MLP neurons of a small language model. Each row is named by its layer, matrix (up: input weights) and neuron, and shows model dimensions 506-601. Each number is 200 + 20 x the weight over its row's rms, rounded and kept within 0 to 999.
After each neuron's rows is what it responds to, as a language model described it from the Wikipedia text at the highest values.

L6.up867,195,188,197,211,182,218,222,220,222,203,219,234,217,202,238,201,198,192,198,175,214,169,179,190,176,199,207,166,207,201,207,189,209,236,201,176,161,178,196,184,208,186,201,220,189,216,192,248,210,172,240,198,215,213,182,209,167,152,214,213,203,169,183,205,187,223,228,214,182,201,191,181,217,176,210,180,202,211,183,188,201,155,200,200,220,141,190,191,241,177,191,203,195,208,180,197
CJK name fragments. Byte pieces of Chinese/Japanese characters inside parenthesized names (鈴木 真, 张…珍, 新警察故); also " in" and spaces before numbers.

L6.up129,213,194,214,221,160,171,199,211,193,168,214,165,209,201,193,223,245,184,215,218,237,183,190,204,230,222,217,204,217,223,209,212,200,203,210,189,192,185,211,221,160,205,219,181,190,224,195,172,208,193,188,242,199,182,190,223,167,177,224,192,222,208,230,167,182,204,199,185,191,207,198,180,163,208,177,203,193,191,193,182,194,204,212,210,222,173,210,193,188,192,213,194,205,212,189,200
Final number fragments. Last digit piece of a number split across tokens, as in vote counts 1,2|17, years 18|43 and codes 8-68|37; rarely ends of words (Math|ot).

L11.up927,170,219,188,195,236,214,212,170,189,203,170,229,180,186,222,208,221,245,184,190,190,230,218,188,224,183,169,173,213,186,202,202,182,200,189,196,203,169,156,173,225,212,205,193,184,158,174,210,178,218,187,201,200,207,220,208,167,212,207,212,185,206,218,148,199,193,183,215,168,201,170,218,182,215,197,181,200,207,204,185,212,193,174,191,194,226,175,171,163,227,218,187,159,168,206,176
Thousands-separator commas. Commas splitting digits in large numbers, especially vote counts and attendance in Wikipedia tables (1,243, 180,010); weaker on ordinary commas in prose lists.

L6.up675,206,203,216,231,203,225,217,211,178,205,219,208,180,202,197,192,206,176,200,207,185,226,169,207,191,184,235,203,211,195,162,192,176,156,199,168,232,207,170,157,186,218,188,226,199,192,189,207,182,214,196,199,207,198,180,229,219,219,218,181,246,176,189,200,163,201,212,192,198,185,215,194,178,174,252,181,201,189,218,216,207,181,207,165,208,227,209,197,197,219,246,159,195,208,209,188
Clause-linking function words. Conjunctions, relatives and prepositions that open a dependent clause or phrase right after a verb or noun, e.g. "arise when", "circulated that", "aided by".

L11.up942,181,205,189,245,214,205,170,218,207,206,167,225,212,227,227,181,215,209,173,211,177,211,226,181,170,172,237,184,194,210,193,202,195,192,201,191,137,221,196,196,195,220,188,199,209,166,173,191,214,204,194,214,195,198,194,190,156,199,212,181,225,215,221,203,187,186,213,189,177,205,208,201,175,216,200,177,181,194,211,184,141,201,178,239,214,227,202,227,169,220,210,201,190,206,213,223
Pre-surname name pieces. Fires on the token just before a surname, usually the end of a given name or a title, such as Husse-in, Dimit-ris, Dr, Justice.

L10.up1155,176,220,205,205,233,218,201,191,208,185,164,165,209,197,158,197,182,238,203,226,208,166,189,200,178,173,193,206,217,197,212,178,196,201,194,196,180,186,214,193,218,202,191,205,213,214,184,226,204,218,206,199,205,243,183,205,180,216,235,190,187,188,210,193,213,194,219,217,213,188,188,180,197,198,221,181,189,214,189,208,206,180,197,196,183,170,226,200,223,165,161,208,188,176,180,243
Field/profession word pieces. Fires inside words naming a profession, industry or domain, often mid-word or right before the head noun, e.g. ph-arm-acist, ins-urance, football forward, radio station.

L6.up410,200,189,180,204,206,184,179,240,209,220,178,209,222,220,212,203,171,219,182,252,229,162,190,182,192,198,183,182,223,180,194,202,176,162,230,200,218,187,192,177,208,208,202,230,199,190,165,174,207,192,190,226,240,204,196,178,224,221,223,175,158,244,174,210,235,206,204,202,191,180,214,211,206,156,179,205,206,212,199,204,208,229,223,173,191,213,191,221,179,184,211,205,185,204,227,185
Start of names and degrees. First piece of an upcoming proper name or title, strongest for degree names in biographies (Ph, M., The University), also team and film names (He-at, L-incoln).

L10.up764,193,157,185,214,245,220,215,168,166,201,204,233,215,213,192,189,203,193,222,186,214,209,198,231,238,223,164,206,206,245,201,225,208,201,224,203,184,160,197,193,199,219,217,171,187,182,192,214,183,209,213,171,229,204,201,168,216,179,217,172,198,229,230,222,207,168,213,190,180,221,193,193,197,173,167,235,181,206,170,188,197,201,198,189,173,189,181,202,222,261,210,206,221,164,208,193
Separators inside numbers. Separators within multi-digit numbers, such as commas, decimal points, dashes, colons and table pipes, as in 2,801, 9.850, 2–5, 4:47.

L6.up179,209,204,172,245,179,203,221,185,170,190,212,223,210,221,183,179,225,177,234,192,184,174,217,219,172,176,220,198,186,179,197,210,208,198,195,194,208,191,187,231,210,207,204,209,204,184,174,203,172,225,172,187,165,211,184,202,173,200,211,175,179,161,185,234,193,194,196,204,202,203,171,202,209,200,240,186,206,173,203,177,199,177,188,166,192,217,238,200,185,182,229,191,191,178,211,226
Word-completing suffix pieces. Final subword pieces that complete a split word, such as ad-ults, canc-er, bi-ology, L-anguage, mut-ants, plus thousands-separator commas in numbers like 12,263.

L6.up695,207,206,213,204,184,205,210,190,206,190,198,255,202,213,180,221,222,191,162,197,208,198,206,186,194,240,189,177,191,233,183,193,200,153,209,235,219,190,188,229,182,209,211,238,203,198,212,213,186,184,197,208,209,195,215,222,223,229,195,198,185,211,158,191,200,182,221,194,192,192,187,185,196,159,163,174,219,201,179,190,166,204,220,216,187,192,202,212,212,179,213,189,187,194,177,189
"All" word and fragments. Mostly the word or piece "all"/"All", as a word (all other squares, All-India, all-nuclear) or inside names and words (Allende, allows, allotments); weaker on commas and "and".

L6.up91,200,168,199,189,211,185,215,173,195,195,218,219,169,187,233,194,186,213,183,239,192,197,242,175,184,162,222,218,167,219,194,210,232,132,191,184,219,199,168,241,200,232,220,175,204,199,210,187,169,225,190,163,191,212,199,228,200,167,211,183,235,178,223,179,207,207,195,203,214,214,210,174,162,201,226,154,211,199,202,231,200,229,208,207,207,215,199,208,212,259,216,177,190,192,187,203
Mid-word subword fragments. Short word-piece fragments inside longer words, often foreign names in tables or lists, e.g. Praph-as, archip-el-ago, chrom-os-ome.

L10.up1175,246,175,216,209,203,250,232,203,186,181,229,201,200,203,193,190,220,181,189,180,201,235,207,216,215,209,241,203,193,197,182,214,220,207,258,198,174,217,174,214,150,213,224,192,222,180,225,190,183,234,225,204,227,210,195,214,201,228,218,196,196,188,207,187,231,207,177,181,250,190,172,198,208,207,171,236,181,221,209,190,190,226,195,220,202,175,232,208,221,198,219,203,173,205,223,213
Diffuse mid-sentence tokens. Weak, scattered firing on mid-sentence function words and word pieces in descriptive prose, such as its, there, ical, with no clear shared theme.

L10.up723,225,199,217,198,202,194,239,216,215,171,187,200,230,217,233,217,200,200,206,214,202,191,213,207,222,208,195,168,178,186,240,201,176,180,194,199,213,203,212,191,207,193,202,260,188,194,207,215,189,187,238,164,203,189,179,183,219,199,214,217,193,197,228,241,221,215,191,214,213,200,203,198,179,177,186,205,206,199,212,217,227,188,202,216,173,165,190,193,189,200,198,207,207,192,179,187
Multibyte character bytes. Partial UTF-8 byte tokens of non-ASCII characters, such as CJK characters in Chinese or Japanese names and titles and diacritic letters like ș, ğ, Š, ñ, or Greek.

L6.up454,171,179,222,232,201,202,183,219,206,201,199,192,174,230,194,207,193,217,237,201,197,173,194,184,248,193,206,215,176,218,207,219,202,207,187,187,213,197,225,210,217,210,189,195,203,208,198,177,217,182,194,182,200,204,235,223,180,190,196,178,203,221,130,204,203,208,219,196,225,195,223,176,179,229,190,204,193,185,184,175,199,196,187,199,196,203,192,217,178,199,171,213,209,143,214,215
Mid-word and mid-number pieces. Fires on tokens inside an unfinished word or number: name pieces (U-g-anda, Al-g-iers, U-go) and decimal or thousands separators (10.1, 210,913).

L10.up312,164,209,192,175,187,195,172,192,225,190,210,197,187,194,177,190,214,166,199,202,205,174,209,212,205,225,214,220,199,177,247,199,226,219,224,182,197,184,192,201,166,161,197,166,194,200,204,180,199,216,181,162,213,194,205,207,155,186,206,216,157,200,188,207,211,181,216,186,199,199,198,231,188,173,210,188,226,196,174,205,199,205,190,166,198,189,208,188,158,161,203,204,210,220,227,209
Career-role and field words. First pieces of words naming a role, field of study or post in biographies, e.g. surgical, curator, sociology, assistant, guest.

L11.up673,183,203,198,223,196,220,169,215,199,192,193,188,239,210,218,227,228,218,157,200,194,215,180,216,222,181,196,203,205,207,212,216,215,193,202,206,237,169,178,200,181,192,190,199,181,179,221,181,159,199,206,156,221,167,188,210,189,200,206,197,209,207,207,184,183,220,209,221,188,243,210,190,190,222,206,155,210,201,164,226,214,233,215,207,208,221,193,206,203,204,208,233,167,176,208,207
Mid-number separators. Separators and connectors inside or between numbers in tables and infoboxes, such as decimal points, thousands commas, score dashes and table pipes (74.26, 4,031, 1-1).

L6.up999,195,197,179,232,211,185,200,156,227,181,192,164,207,182,177,254,249,234,190,206,190,197,206,215,213,190,220,216,210,199,217,213,246,185,224,218,188,202,231,211,244,213,175,227,190,225,199,210,191,202,233,209,197,243,259,201,181,199,218,212,233,195,229,227,196,197,174,207,191,224,195,248,215,190,204,224,189,225,208,194,208,184,195,199,184,229,220,196,167,201,198,177,205,206,235,206
Determiners and foreign-name fragments. Two groups: singular determiners right before a noun (one, a, each, this, that, another) and early word pieces in foreign names (Y-i, Y-ang, Ouag-ad-ougou).

L11.up1032,217,165,197,217,187,225,231,173,192,176,201,200,223,217,207,253,200,203,214,219,188,176,161,220,191,209,190,194,203,194,202,191,168,207,225,188,209,180,221,225,216,182,199,222,212,190,199,208,241,204,190,184,211,173,210,191,196,179,196,195,182,184,202,190,206,230,217,193,161,195,150,211,191,185,236,162,210,185,191,198,211,183,191,186,207,196,181,199,217,181,233,211,207,214,166,202
Table cell endings. Last token of a cell in Wikipedia markdown tables, right before the closing pipe: final digits of numbers, years, names, e.g. 1.8, 1973, Rutherford.

L11.up651,230,235,171,192,188,220,214,239,220,200,182,232,185,184,194,161,191,205,193,182,216,199,202,188,202,189,197,200,200,193,166,168,195,208,233,170,232,193,205,176,190,196,188,169,194,157,174,196,165,222,171,212,205,195,210,179,186,174,202,225,213,219,225,241,224,189,191,167,197,194,199,188,180,201,210,215,227,212,179,204,160,189,207,190,199,187,210,165,227,193,222,164,166,220,188,205
Academic subject word-starts. First word piece of academic subjects or scientist titles after "degree in", list dashes or nationality words, e.g. ge(ography), Chem(istry), phys(icist), bi(ochemist); weaker on other school words such as campus, University, internships.

L10.up957,198,214,182,206,177,191,159,215,214,203,192,209,197,180,221,219,204,178,196,238,183,190,182,210,192,188,190,180,153,208,222,223,192,240,182,191,185,192,196,174,206,174,217,192,179,214,228,223,189,199,183,183,209,178,218,188,170,205,222,206,175,177,165,217,263,206,216,224,213,212,232,208,193,228,226,151,159,220,185,187,184,171,203,182,203,187,203,173,192,175,206,208,189,198,229,165
Counts and "All" prefixes. Number words, digits and "all" beginning a count or year (three times, six years, early 2008, 14–13), plus capitalized "All" openings (All-Star, Allied, Allende).

L11.up1094,179,208,174,204,201,188,213,219,212,174,207,181,213,185,216,171,176,160,190,209,197,225,201,215,210,187,212,191,162,211,230,206,206,205,192,178,211,243,193,227,187,221,219,225,205,193,201,185,222,206,167,187,171,231,165,216,219,166,243,170,135,201,180,213,233,197,220,193,206,225,220,202,210,237,220,240,196,196,170,193,191,177,203,215,213,208,189,220,186,205,209,166,199,192,233,213
Subject slot before verb. Fires at the token just before a main verb, usually a subject pronoun after a clause or comma, e.g. ", they" find, "he" leads, "which" are.

L10.up372,213,188,210,187,186,205,211,200,186,187,227,202,186,224,199,172,202,196,183,221,168,208,202,181,195,223,207,202,185,190,204,213,218,234,227,168,200,162,199,229,188,178,206,222,191,203,212,232,232,200,230,180,195,218,217,192,178,205,184,195,181,202,198,238,172,188,197,194,185,193,183,220,207,229,184,208,193,191,199,197,207,137,164,215,234,226,183,206,200,225,194,201,222,185,181,178
Table cell endings. Final token of a cell in pipe-delimited Wikipedia tables, mostly numbers in sports or election stats (12, 24.05, 0), sometimes words (Female, Italy).

L11.up36,190,213,196,164,217,175,230,227,220,208,200,214,206,203,185,184,188,218,196,177,213,201,202,185,220,216,176,201,221,261,210,209,179,208,180,195,234,199,183,219,237,209,219,203,190,199,176,181,246,180,193,214,192,193,212,204,206,208,223,221,179,201,187,181,191,188,203,179,184,201,190,221,176,176,186,206,199,216,195,209,164,190,141,178,190,226,217,191,181,207,215,191,175,157,231,193
Commas in numbers. Thousands-separator commas inside large numbers (attendance, money, counts), e.g. 2,567, £480,000, $16,000, and weaker on commas after noun phrases before appositives or participle clauses.